Weights of a small GPT-style language model, trained from scratch on English Wikipedia: rotary positions.
MLP neurons of a small language model. Each row is named by its layer, matrix (up: input weights) and neuron, and shows model dimensions 48-239. Each number is 500 + 25 x the weight over its row's rms, rounded and kept within 0 to 999. Numbers have three digits each.
Before each neuron's rows, "fires on" lists the tokens most often at its 100 highest values on Wikipedia text that the model never trained on.

fires on: "k", "arn", "r", "ot", "m"
L8.up815:476479525543501520496501508520496473486490521495509533452479473515514542491511529522537479492493528514478496505525463495492468528529541528515469522511499512462492494480511523520520555530546477502470524490535495514518548494539476510450505481527508455460461528534451547546515513528482482497501536517473528519464500512456495471478503513452497450441498539487493496471477529502486473511477464489526508514532519519453509457500480509477476514520543511510502493508500465499528531502482496498536502478500473490501445476475489509498485494497504512532488476510509516470489481533478525528

fires on: "as", "z", "av", "l", "g", "ag"
L9.up502:459493487510503495500542497496466499470512512501528494467469532434526484491492470496529471525516540490507526481503479501477507483549495503503539503490507497497471538439516470485466510491479526479528499484513505459496530488491481499508480494495505499482508498513457493494486469504518478510532580490463502450491473494538506526508528441457461489525532517454479525512465551507516459530502501520500477489528538461509512488547495453517520503487513476518502469528481531495482469458523502544512523504483459545542457485490481509524464502441489495513486496502514497538511508479521522502

fires on: "ur", "ut", "oc", "av", "ak"
L7.up990:460485467481564467462505494500479529492475465509532532439497518496473498458505459494490556500511528509480475493505491484501486479477520451553518481520516484498469525480518473488520509498494537459500486491510510446524520505465495463519496450501517477475504504521456479491494527510510491541489503524530501502487473516519438515528518452461531531530489501496514502486487488484505535514498521511503533511541528521496464498476460468531527542540492507511531505526508495492519479501508524469526476521503477532499456476517514485539486523492463503491501482469558495479462482560491469513

fires on: " because", " tr", "olog", " after", " Pat", "ason"
L4.up335:508498513451509505490487534521505501496483520506498493512501522528483512498440495483497514514459480501503498457486497516468542479485480504515517461510544498448506508474522434447510524501504547515474514522530461469468496456466474554502495495488537473514513493483483501525483439493463486496498496532541466518493519474492494489499576482517517537519520501510480487503519517511533496515478482515518494540516547532535495514510483483502439536521459512504523479532505539511514485484497547527463554501501503452451462490480494517499526529518510479499507496474487509519514507489523467454

fires on: "l", "ch", "n", "t", "ed", "and"
L7.up886:481501533480515525533486495531461514483490498531466527522447517510501498515502473487502463517488498527521466475491499504445469520496509528458541478525490513482473453476521501468483556499522516500466523509485484509465506495536496515495506470543508473509512523513486515523523544514494485487506503511483493475493492472467469486486472479494513534488514486497492509513467521528498485514523539468521542559523494476494482469531463521457522524488480516517517497523511555433491504533526487491494515487541529467476496478474489535500548474487518537517474479504521534476522458480489475517

fires on: "0", "00", "5", " election", " k", "4"
L5.up898:456473500469476506475485557533519510477516477485482479520515517462485521507509490495440513512461520528504488470525475493495489456512471473506509531474487459514493498517475512513498517463526514509527515499507557496504548518496537524454532556557528480495535532522486508506528522464485512509499504488527519525466484478453529491457533486495527500518502509531482479530496500560514460482491465509529504510481456454470526474552489458518504508488512459519576498488473539503512508493478460519506499497466479551454473508516519494512513462468488514501518519494464498485509503547480488476

fires on: "t", ",", "ed", "p", "pt"
L7.up677:528493483474512475465507546538428491517537521543472517447473493469498516500490496501523484491477500489506480499491485499445492497537471495509514497490563541518524477489498507497507524489499534499454566471493526520522469465540471551459476503510525498522520511529502519515486460508463532517531563494461477489499541483510519503491500486449498529521504527503520483514508471532473489489517498461534460520497495464506502541478493494500537522496451492498535510558516554462500499493507507471507525479556510485478511450477498538498557499500533513532513465474521475479509478509497484508

fires on: "ar", "al", "im", "er", "k"
L8.up260:536505469465520521541497489529484522480525467480496515514480566505495516532497478493483527500455504530527498468495487523511509492535494491457514491517541535481470504494520475439492558515452486462486509505492474504471521474524488542493491507546507500510500461505512481521526494524481503498549473555481511516457525527500532504465459508463493507518517474485514526471532495508478486489490494568535479521507478505509488519540476474510474485533531470538497533496520497501513522460524475479489510541481514494452498477535539510476566474512510545507522419503485491495451498498530517544

fires on: "er", " Ser", "ath", "ver", " Sil"
L9.up577:459502539479517494481524493529466483515537515510498466489486533492484489511503493525518503501526514481500482520500461505499541512490442482479473460550501500504479482461498499522479524462480505462489481491536521488453497517461530502473491476522468469497500517532497528481492465477500509514564488502481521512452500481550505563506576471548510495514543499564446523448501534462509470513505505513506514548485475506465491496515510512483481529492455478485505486484497511512522495492519523482524486530499521537495492511491537490521535454517443501523484510494478482476462498468474482491

fires on: ":", "4", "5", "2", " $", "1"
L5.up239:494455492527472505523504504494507464477508497482495466514435491408503477490498500465497489515495500477479499507506434494471548475539502491533519501494514506490507515504510531509481525491546487510500505495483521493525537506514536473468522529529498465483487463513487518508513486452540518491517491495505496533491471533505489487474476518477467447545507517482488506479535523494516457487531469494477509488474496466453496498524509491495525531474546448523510501491491460526552510497518478562460493507495479512476484491488538481517554511474472537474521514502474488503481522539463474475

fires on: "ad", "an", "yn", "anc"
L9.up908:475454454505515515490525546522480460523496474460493542513495504490506529520498498520504517477487480530487519484532508537447468450472510516541556505475503526455518496495522518486483486468487534532550472532514517518490517471508533499510489513502478499500462478483507536535505511505512504521515460496487498475420469425476537496555460510466481487489515462509499459486496506494530468518504493468486505503545466525527475514517492517461495498530536486470478501536478511477484495459482486473456505468510495510474513534496481500481516526527542467491527467473458488520468455486491520452

fires on: "un", "al", "m", "’", "w", "ab"
L7.up268:486493492462460473534480508509514504539495472503499437538480500471445475467537448498529538510490519495507502505550512499504529486485512513436514490524516556497472470494487527505456505498453559479506503455506471467478536514504516505501481544510489507497477469480509506472481526508488490487522481499500508487515485451485522546475525485495498495560514518479510493461499491495508439479478501523521549513478476525494534492532524515529483498490534521535501485538498516499487493454541497521500498523508518495464488458499526513512535536500515503490508451528480495501506521467505499517

fires on: "ing", " –", "e", "im", "ic"
L7.up211:532524507500518481460485550492487471489458507515474454456495507475541493472535506499499518517500480480520475471482537490475507493537454472504544469462539494511483498451495546509491474517496465495510467519442485510499526485536477546514533511512477527500529495541503553449476494533474554541480487490515494485554478512484527470488483515465524529434544481501486514478510519499499469488520484480493493518553486500518529456571532488478524512515490491520493524518505501517468525521509474497488489483538470514497478496546494495543489521515476510547521506482504529485501498501481483499

fires on: "ur", "le", "C", "oc", "e", "c"
L7.up397:476487517489516506519508472517539477518491505525500515522509467523517527458498428494506519499474490518484481466493496449543505531513499426480516491532537500486457467482495497468465459497491504471525476547522473490483535519513498489521492505499518460496535516514443499488470487521531489489447506472490477516501448525538482509516460483486523540497494521457462517451483490468499522501523515526490510529511495549519482490495500478502527512574513514489522496512467479517529504560481524504510478515452531473530474484508501511511501509492513519483494483475501530451451445512451506480

fires on: " name", "du", "sp", "omm", " born", " million"
L4.up45:500531490509473448488534484467541458439507509465496509504508492479485527491482491522484552506488480508512470488481488514537508502483476538480478505472521460465495532519511478553507499479481498528506522486510474512506504481555489516476500507535530491499498481549489492514509477496455498499514494498481504489486508520524506490531513424550468494466460543496495512491488499539556493494509543557516533472482490521506441496529498471467502549575494507489489536507502521511478472482514509551514477492522498482485469498486491498472519506505525484532514472522516537549534459449513478472

fires on: "ive", "6", " of", "ious", "f"
L5.up769:545455493465512456489499493517484498502499483503504514500479504527517502480530502539466513503487509461489483483520464510505505474523483478520497461480471479482539529514489512501469506482515505538486488490512531514521474457509456483500522507499511420498538512496484462559500467492484484508497475462495505508505461509474547508503518492479511478449530480516518495578542516506526500432506527540530503523475543471489472495484533456513490502480504526487530545535479518511498487509465502528550494521475526455462507493524533544458523509477477532530525498469503520493455478493482477484

fires on: "g", "is", "land", " France", "and"
L8.up558:512492528472490499484544484541453503496503488489502516508509508474476456519535503486521529520488507548512479487509479480472545493510485464481470487543505462489484497490518517483525506514546550497499535532539516446540484497518512518503483523513492477506569540501527492520507483515514514493512517493490498490472531518511458518540495467517525518474538514489463454523499479508544486462465517517497505520544485482502478495517475459494508521525499469488573502481486489510530485475480521474513503537467459520483471514528538540506499535468502480494487462485542497465508479486434538514

fires on: "it", "a", " bro", "ro", "et"
L8.up455:475471497495508501525470487513483485498521496465526514493536494505556545471543512498466484531530473521521510522548484491476488532536514491534499475507505461490505517480486484491495505472500468523464538527511530479531514506486497511465486474474494487503502490503501557477517507506513474544460495522480488560524476503473497488495529467465512479554497505482457490445526522522512511502515489506511533529454545546442477486490530506462533521514504586488504466523528470503526520550521514510499511493472496482437478461488483508540509433486513552533500497508480541488497449513506495497

fires on: "al", "u", "om", "et"
L8.up930:484498538501484534536503544480462501514495466517511468506501479463495489490490461480503490525497524509497544538494474505472502487554489496485530421500519520490483520495500507512486510474528497460488450487489490462492538454487490500509540511506481513498483498538497529482527503484507530491460525480474504486534505491541511493480516491507490476557548495452436465487506484476505477527506477482466556482526536494519509504529527506494527507575509499511475493509491452508519514508499506547455475569499484509531509467468487506496505504496501489496496448507470511478452502476464521509

fires on: "z", "et", "as", "on", " Per"
L9.up33:436498512478484504480478444473498484446522531526475464515484482487515447518471537470535512521510525506505500488508493520468548508532473530439484472493452484510498520487484508501480527508476490465484503505506493508505505455510505513483518511513550528453541489532473515505497463490502473499501495512514507484531513541535484501475545488512511476562549533468461502508487548511543474480470506515523494483496539473501508478531508479471518523495504523514526495506470507507488493510524503547499514486499501553521482484450486505470489495475500513494460503517468482526549494496436566492

fires on: "m", "d", "l", "r", "re", "b"
L8.up531:507499527475544520507473497491515504481521496495497481506470487499487533520496530512474454513504520506497515475523507448507499482533494508499506514473499457516508477496473536467519513474510503531503499501499450483492517452518481555457508478495515550487484515537432512519523492494526485458538513513479496537515540521535539457512513527484507506496505466504519523495496488487504483517470452485561494512475533479464523467516491484456513470557527525474524492495497491526510510453505529508439516527463501497503446465476495505512538517414494533521525509547517521483475473509452541527

fires on: " vi", ":", "se", "app", "way"
L4.up1008:507507484494521493507500546565513487508543484500474512519477494493532494489482519499491522501482490477486478511538499514495514527524524503517479493478468522502488507481534497504502527482511521521486541548463489530459520439522528530487496548488470474510483537482471437530536505459498485515535545503516422515487478469483441543497459502497583520494538551503482492493478510476507466510473498529505510510523505453522474469542491460496492509508485506504519493473480504497511488470493516509522516491510504519540493515541501464548480543476482530539516472484471505510523491507481508489

fires on: "19", " vill", " League", "reet", "ople"
L4.up601:503494470570477492520491543512493483505507504464502501512481519508471491489494479502483529495487485513474474494495570499440508435499498501500515502527557524433493496474521511494504535505513493516493536500524546459513528483496485464488526488467522486547541498521450504483477504544533498540527524460489509515517510480482525511503465501513465488511442481501499516505532477539503499495472486499530498533503496502486500542558496533554471531509529443458475487520506463521497519490471503514517480572473505471471513486521459541474478462495539464479506490492506518514524476479500514481

fires on: "al", "I", "un", "im", " as", "i"
L7.up64:428496499497473496581538504505492482515467541546511465518512483492476481486539456473488489515480552510545481456509486532509481490488468516484524526502510500510514464484510470503479501493540505487522478494500516474524500507495531506499486536510495525500487483501533507500462532508465490521521458496475473511513439501514507515484536460490479537480509501471504462490508511534533491534458499530489501454456479503492507499523485531484472529499524507503496504526506514489505509483510488599523495495502509472433534485502485500486534517454486475516543477447544536547512470482492511484

fires on: "it", "a", "or", "el", "ep"
L8.up559:479491463491507522497489525495496469544543513504492522477532480521510503496500492519515491492538501543487500518536511478453516489529487520511481483482550472502489486479540470524508522471506469519479512511465525500486564462491470501459521489555542413493498500506447507512483509498519501525486525514500561482501516448463495532516490500471523490531465516450505465468472509478531504512520496526494472537515539526486480467477507521499548563529503503497490511481478525481516499517473471541497470484511516520533487507493493501497490463547517508531471475481473485485461454513481504458

fires on: " former", "other", "ism", " members", "air", "ower"
L4.up850:508503468491506419461518481563515515477486524503504497539511512504497482525530481478503502496463514488482506509484501486496529473469502475495542477490538431537494491523460508493536528483530516535491551518551484521491490514511523497468469488493508484503525463530481506514512445501501501472564493538458488510513509531516457487503524495491467458522497487514493445518490499502512517449508492500489480495515486471488512489507524469522488510536520480511495489503546545519504479532487523527506493503485481544497503493555479517477509490494521523497574427532512490482457504460495435544

fires on: "t", "p", "out", "ad", "ind"
L7.up37:478475496503516484486506509499469525531553518484444495483432512461463507468519488549471482496486495498531506467478502484486534444498519506516506470490509530491501463484496533481475503502477510464494532484487517530510495476513507498477500497513489507498495522512448521481491437500483497522531551514459466469479530498489487463524522497496492498519485491483517470528525510554496465511492463470585480516486488453451512541498512508460484512514513463531495488512517544494518457532498486546509519489529480466498507491474515516482504474458447493483503450514512548533526463490495500527

fires on: "em", "ar", "um", "im", "ain", "am"
L8.up822:514457515436552497518516478515497510495509488494497503533497562486491495465520461481508482496472526493475523463508451495540556515518503468496528484501521485515512502508500547471522489509501483464513498508484485477523505475511513487466498494569497498522518480523491496555472481500519464539536488518503495487456516535503472452502458496467469493567515482496475474484526448513511509482454569489510518516511490484446474516519501536521472498514505501522526495500518470508514507526466508528505484511496495520490484457535560537484494495463528527508511446521516536494480466516499446530